python train.py --d_model=384 --n_head=6 --head_dim=64 --vocab_size=2840 --positions="learned" --qk_norm=false --attn_scale=0.125 --init="normal" --init_std_qkv=0.0217 --init_std_o=0.0 --optimizer="adamw" --schedule="wsd" --doc_mask=true
MLP neurons of a small language model. Each row is named by its layer, matrix (up: input weights; down: output weights) and neuron, and shows model dimensions 112-175. Each number is 50 + 15 x the weight over its row's rms, rounded and kept within 0 to 99.
After each neuron's rows, "fires on" lists the tokens most often at its 100 highest values on Wikipedia text that the model never trained on.

L2.up680:26 55 53 15 35 40 54 39 58 40 55 68 63 57 27 85 60 60 15 56 62 64 59 34 88 37 72 49 45 64 34 42 23 51 36 34 64 43 41 49 64 70 59 52 63 73 64 63 47 44 96 51 47 61 31 47 52 51 36 63 70 48 43 51
L2.down680:36 87 58 48 35 82 57 22 40 57 87 60 56 74 42 67 45 45 46 60 62 54 32 32 43 47 70 69 53 53 49 36 44 64 58 46 58 38 63 41 25 47 54 39 63 26 61 34 34 53 56 43 58 43 53 38 56 54 58 46 64 26 63 33
fires on: " |", " for", " time", "N", " over"

L2.up328:58 27 47 66 48 46 69 47 46 57 48 62 44 35 27 40 55 38 39 48 51 68 71 45 77 61 50 36 35 56 70 32 76 58 65 67 31 55 44 47 55 76 57 44 85 58 59 23 59 34 47 47 40 28 49 47 61 26 38 57 56 41 38 56
L2.down328:80 66 46 62 49 51 34 46 43 49 38 60 66 35 70 44 59 62 40 58 59 63 55 39 41 35 32 33 54 38 69 39 47 45 35 42 59 67 67 37 39 59 44 50 36 67 65 74 29 82 56 30 54 66 57 58 49 44 42 60 34 85 38 57
fires on: "20", "–", "ent", "anc", "enc", "akes"

L2.up1142:59 32 28 20 46 28 58 37 31 28 63 30 33 55 46 55 42 22 54 37 19 48 67 51 70 63 14 33 51 68 41 42 66 35 71 55 30 50 76 41 40 52 51 31 57 54 38 46 63 56 53 64 38 46 35 59 34 29 18 49 76 33 74 52
L2.down1142:34 53 62 77 46 55 41 38 62 42 45 74 79 56 23 24 54 64 55 36 68 29 53 50 45 53 73 46 40 39 67 76 41 51 48 35 60 62 50 58 41 66 39 66 35 47 75 65 49 42 32 60 49 33 65 20 42 49 66 49 38 63 32 77
fires on: " such", "able", "tr", "ity", "inning", " Se"

L2.up806:51 49 60 19 27 48 40 34 57 67 51 29 59 57 45 51 53 51 46 26 64 54 20 37 73 64 67 39 56 46 51 39 40 51 39 56 69 54 51 36 38 54 86 58 39 32 71 56 39 70 40 50 54 42 43 50 80 62 52 75 52 81 45 49
L2.down806:51 72 27 71 19 54 47 31 43 55 42 30 52 40 70 53 38 53 58 49 42 54 47 30 44 37 36 54 63 68 42 59 69 45 38 56 57 28 46 60 62 29 40 37 50 52 62 58 56 48 43 47 69 35 44 61 57 63 89 28 49 51 69 49
fires on: "ro", " can", "ou", "to", "d"

L2.up1350:56 43 34 33 47 31 46 54 33 49 74 62 40 41 63 53 66 35 53 57 59 40 48 68 74 49 36 34 57 80 29 36 63 44 26 49 48 67 61 54 57 54 29 40 42 38 54 49 42 59 68 42 34 46 47 22 87 40 38 42 58 52 44 46
L2.down1350:66 49 74 72 42 64 44 29 48 37 40 53 50 54 57 34 55 52 57 32 50 60 43 84 39 47 45 77 32 57 45 63 41 63 45 50 58 29 67 42 29 57 64 60 62 63 44 32 10 48 23 69 65 55 32 63 63 38 46 59 22 73 51 40
fires on: "un", "ion", "ure", "ody", "ire", "ances"

L2.up1038:53 30 51 55 36 60 17 20 59 33 49 26 55 42 35 48 64 62 46 29 43 55 54 41 59 74 55 48 99 94 53 39 57 53 25 44 65 57 56 59 36 55 50 49 50 73 48 94 50 54 52 23 30 47 37 48 35 38 56 45 33 21 54 77
L2.down1038:56 65 47 28 66 46 49 25 42 60 65 60 64 50 51 74 44 52 53 55 44 65 52 66 34 37 83 39 50 61 61 81 22 80 42 30 66 63 38 47 80 52 58 30 71 53 63 35 68 20 41 50 61 41 61 52 59 59 27 65 44 48 61 39
fires on: " its", "ry", "ro", "ater", "olog", "oor"

L2.up1383:40 60 44 45 72 44 64 51 56 50 55 70 48 35 44 59 66 55 61 46 60 64 27 57 26 51 53 00 57 65 61 37 37 31 66 60 36 12 62 41 78 52 58 46 44 65 60 50 40 42 30 72 27 45 82 58 52 58 36 65 56 39 43 80
L2.down1383:26 52 54 42 13 36 43 69 53 53 58 49 46 66 58 54 68 76 32 56 47 70 66 46 50 43 52 56 41 56 48 60 65 71 56 45 46 27 57 76 45 41 60 44 35 32 62 68 50 45 41 45 59 44 36 81 49 72 59 51 52 48 55 49
fires on: "ore", " into", " sett", "ade", " area"

L2.up224:68 50 54 56 25 42 38 60 28 39 72 53 45 43 49 49 57 35 51 71 46 69 49 52 53 65 41 57 36 50 70 51 75 83 44 67 36 31 42 25 35 68 41 39 76 53 59 52 47 68 40 68 50 50 41 48 57 37 36 80 66 63 33 36
L2.down224:36 54 75 59 45 49 60 25 40 71 56 18 53 44 62 32 65 45 57 56 33 55 49 52 42 56 46 48 36 53 34 45 18 68 63 34 56 57 54 56 55 32 43 47 53 59 42 38 49 72 46 38 53 62 46 45 47 14 30 32 52 50 70 76
fires on: "ll", "ph", " all", "berg"

L2.up382:69 57 49 49 50 28 62 33 53 49 54 54 52 46 33 22 51 41 60 29 37 53 91 50 40 56 40 44 53 47 64 40 29 66 34 63 38 58 53 80 86 59 50 70 46 33 67 55 41 35 46 42 23 52 38 16 44 60 62 54 62 32 61 73
L2.down382:47 57 60 34 53 60 90 30 39 66 37 67 59 25 68 61 59 47 68 50 34 39 62 65 41 51 71 37 33 54 58 72 41 71 71 49 38 68 62 38 58 50 56 56 28 59 34 56 42 20 56 35 47 44 50 26 55 61 58 40 59 14 61 72
fires on: " A", " Her", " An", " her", " his", " His"

L2.up519:45 47 39 57 52 21 34 82 18 45 88 49 57 53 52 52 73 68 32 62 60 65 42 52 40 23 63 58 46 55 46 81 52 48 50 59 52 43 61 50 39 56 22 65 65 53 48 73 60 39 34 49 37 50 60 33 63 55 34 62 38 63 37 36
L2.down519:56 36 46 24 36 85 68 35 43 72 36 55 37 48 44 51 28 37 76 26 31 67 79 37 46 39 44 67 67 57 44 41 75 63 43 41 61 97 50 58 43 33 52 45 52 62 67 72 57 65 50 57 70 66 59 21 59 51 54 51 44 42 62 66
fires on: " gr", " dec", " As", "ire", " per", " popular"

L2.up801:24 39 67 54 38 76 53 33 45 55 45 63 35 62 45 77 44 55 49 55 59 69 40 37 45 49 68 44 55 30 51 55 42 32 60 42 41 70 49 55 45 55 66 31 52 42 43 49 66 41 43 29 28 34 69 58 73 40 50 60 37 43 37 35
L2.down801:43 87 46 52 66 40 41 43 46 78 57 58 29 56 53 51 63 56 80 40 61 64 37 68 47 53 52 34 36 51 46 75 70 47 53 63 40 42 59 63 38 27 50 51 45 28 47 28 46 33 61 61 48 49 63 66 68 30 98 43 47 76 73 43
fires on: " at", "lic", "sc", "irc", "ords", "stit"

L2.up396:39 57 54 52 19 32 35 56 67 48 62 68 30 42 58 43 74 37 42 56 65 42 26 63 47 70 36 53 65 58 52 49 65 45 38 64 54 33 31 40 57 23 58 57 67 47 63 42 66 30 27 25 22 60 65 57 68 69 32 42 42 60 46 47
L2.down396:45 50 43 49 52 65 35 32 48 51 38 38 55 46 39 50 38 21 46 61 42 47 49 27 59 19 50 49 52 56 67 50 19 39 38 45 70 76 41 48 38 70 46 54 29 53 35 68 30 42 45 59 61 35 73 30 44 59 61 69 50 43 52 60
fires on: " Off", "ateg", " role", "ition", " cent"

L2.up722:79 59 23 55 07 18 46 36 34 59 79 55 32 67 62 62 35 22 52 75 72 34 60 49 56 75 35 43 43 61 49 17 54 62 56 45 45 31 60 66 57 59 35 57 62 58 50 83 69 69 47 52 39 67 52 44 68 46 56 77 49 57 55 54
L2.down722:33 40 21 39 25 41 43 41 46 57 69 52 83 77 48 59 32 64 65 71 60 58 47 60 35 67 67 60 56 48 55 34 50 51 59 52 52 55 58 41 81 15 44 54 77 60 29 40 75 65 59 49 42 70 30 39 47 43 40 19 59 76 73 68
fires on: " N", "N", " T", " S", "U"

L2.up78:38 57 56 51 84 49 61 81 56 55 30 40 50 33 44 40 29 43 28 47 47 62 41 34 57 60 45 46 52 40 48 31 34 35 59 56 30 44 56 47 54 71 38 64 59 35 55 46 49 85 49 30 28 65 56 17 61 37 42 53 47 39 39 31
L2.down78:44 59 43 56 31 49 38 48 37 47 58 58 19 64 42 52 61 36 50 67 45 76 40 40 55 54 50 51 58 62 52 30 38 46 35 40 43 54 53 38 53 66 32 42 39 49 35 58 52 41 40 61 37 37 32 72 32 52 48 41 51 60 59 41
fires on: " not", " be", "ing", " is", " are"

L2.up1519:69 54 39 32 80 60 55 50 66 48 69 54 49 52 47 38 22 65 53 47 52 85 38 68 48 30 51 34 59 55 33 29 30 58 44 51 57 47 38 74 38 55 27 84 67 52 41 56 61 53 60 51 51 52 08 61 43 51 48 35 48 41 81 66
L2.down1519:27 53 73 76 35 61 53 35 53 62 31 57 49 58 87 79 89 34 46 31 62 84 34 44 75 51 57 62 59 64 61 84 73 53 23 54 41 63 61 44 30 73 40 52 27 73 66 58 48 51 47 59 53 59 78 44 48 44 70 53 62 61 23 62
fires on: " it", " km", "|---|---|---|---", " ft", "|---|---|---|---|", "ard"

L2.up120:61 55 43 45 43 57 36 41 53 43 31 78 43 69 59 66 70 53 47 46 56 63 17 30 55 49 31 62 41 60 68 45 58 66 57 47 50 60 49 46 62 49 62 60 42 37 58 65 51 51 09 38 30 38 37 66 68 38 35 45 40 54 19 46
L2.down120:55 43 41 59 50 50 53 02 56 54 45 43 33 60 67 43 51 72 75 46 50 42 58 67 36 48 59 55 52 68 57 52 46 48 61 52 61 40 52 72 38 34 55 45 45 51 27 47 62 65 41 53 47 21 61 47 57 68 39 36 40 65 80 61
fires on: "-", "ation", "te", " League", "ove"

L2.up23:43 54 30 07 69 53 34 39 56 44 70 45 36 18 53 37 40 13 58 79 57 64 44 40 48 26 50 69 42 34 56 52 48 24 69 61 30 52 66 28 34 55 72 35 39 55 47 52 49 24 74 67 62 41 15 32 40 72 27 55 51 71 39 53
L2.down23:43 38 65 99 36 44 66 09 39 63 38 69 71 64 42 54 63 65 63 37 41 47 55 46 68 73 40 21 66 66 56 59 57 67 34 48 57 44 47 72 72 50 56 76 43 46 49 59 61 67 24 47 67 63 63 67 46 44 59 64 43 54 68 67
fires on: " comp", " return", "ce", "ity", "ender"

L2.up277:26 46 65 28 48 41 27 77 51 62 30 52 55 79 54 60 45 66 53 99 75 44 41 30 35 54 47 56 19 54 44 32 41 38 59 50 45 58 37 43 59 66 68 29 53 54 70 41 32 44 44 49 54 23 43 47 57 53 23 42 65 62 30 59
L2.down277:68 20 43 56 60 33 64 44 48 51 75 33 60 35 17 15 49 50 27 20 50 43 51 41 54 63 39 63 44 34 59 59 82 68 67 43 51 71 50 70 32 59 41 43 33 50 56 68 78 58 47 78 55 46 44 57 50 44 65 47 66 29 68 41
fires on: " this", " there", " vol", "ank", "ru"

L2.up1074:65 57 53 30 61 20 62 40 64 64 58 50 53 67 25 68 69 49 48 63 55 59 13 70 44 48 63 55 47 45 62 57 28 48 38 45 67 31 61 31 70 65 53 57 60 54 38 53 51 50 69 39 30 69 52 73 53 32 48 35 54 57 53 34
L2.down1074:54 48 39 59 58 56 45 37 45 32 30 20 56 29 58 46 40 38 63 35 45 54 85 46 48 56 41 50 59 46 63 41 64 39 27 65 59 69 49 59 39 44 47 36 55 59 53 53 40 51 28 36 72 23 61 26 63 75 71 46 35 35 45 54
fires on: "man", " med", "ic", " Med", " vis", "echn"

L2.up1490:35 66 37 30 45 53 56 47 75 44 64 37 37 88 49 85 25 42 52 43 66 56 77 63 30 48 65 38 51 55 32 53 29 42 47 48 28 95 34 48 64 47 76 62 54 33 42 47 49 49 48 67 56 47 00 41 62 65 41 75 68 69 37 50
L2.down1490:63 51 39 55 43 48 57 69 48 58 48 75 57 49 51 11 50 51 39 50 42 56 27 43 44 55 32 59 50 46 32 62 71 60 55 46 89 17 43 51 33 51 26 58 32 32 70 63 45 56 59 69 51 54 66 63 63 40 51 45 26 47 48 20
fires on: " where", "ill", " following", " There", "unt"

L2.up822:49 51 33 34 37 74 40 41 67 55 66 70 32 23 50 50 58 51 56 46 54 48 37 46 60 32 48 50 41 23 48 42 36 60 96 53 61 35 64 33 62 62 60 47 65 68 49 45 48 57 33 49 07 67 42 22 59 24 44 53 64 59 36 59
L2.down822:64 49 51 49 29 42 41 28 47 39 53 32 67 34 23 27 26 55 51 64 51 51 48 62 45 61 65 54 52 40 61 57 60 36 32 52 54 60 52 85 28 36 30 65 65 59 47 46 46 41 40 67 48 36 77 27 30 66 67 47 40 57 66 60
fires on: " time", " go", "ome", "ose", "way"

L2.up1158:44 50 56 63 36 48 60 54 81 85 49 39 55 56 27 45 50 49 42 34 42 37 56 34 64 62 28 45 61 50 51 60 45 18 32 27 58 43 46 36 49 51 62 33 43 58 53 39 20 54 46 59 51 37 51 57 47 48 35 39 35 73 63 49
L2.down1158:61 50 34 23 66 39 61 60 50 02 44 48 59 66 44 48 24 67 49 64 67 53 58 74 41 51 63 35 54 36 80 47 52 56 46 54 55 33 53 50 39 52 62 56 56 38 51 42 44 40 45 56 52 57 47 38 30 48 53 52 41 42 55 63
fires on: "ive", " compet", " stud", "ae", "udd"

L2.up1395:35 65 55 40 65 58 74 49 62 22 64 37 57 24 36 55 50 34 43 43 43 35 00 57 52 39 45 62 52 77 29 38 62 68 19 60 35 26 35 50 48 69 49 44 72 78 47 56 46 33 26 52 36 53 36 30 63 66 47 58 45 59 36 48
L2.down1395:81 19 30 65 52 49 46 00 35 45 50 49 66 52 57 52 51 58 63 26 52 63 80 39 52 50 42 44 58 33 59 62 58 29 81 51 72 47 67 77 17 35 66 45 48 66 53 36 43 49 29 63 60 41 65 73 54 30 47 47 57 58 64 75
fires on: " att", " rel", "ise", "ubl", " equ"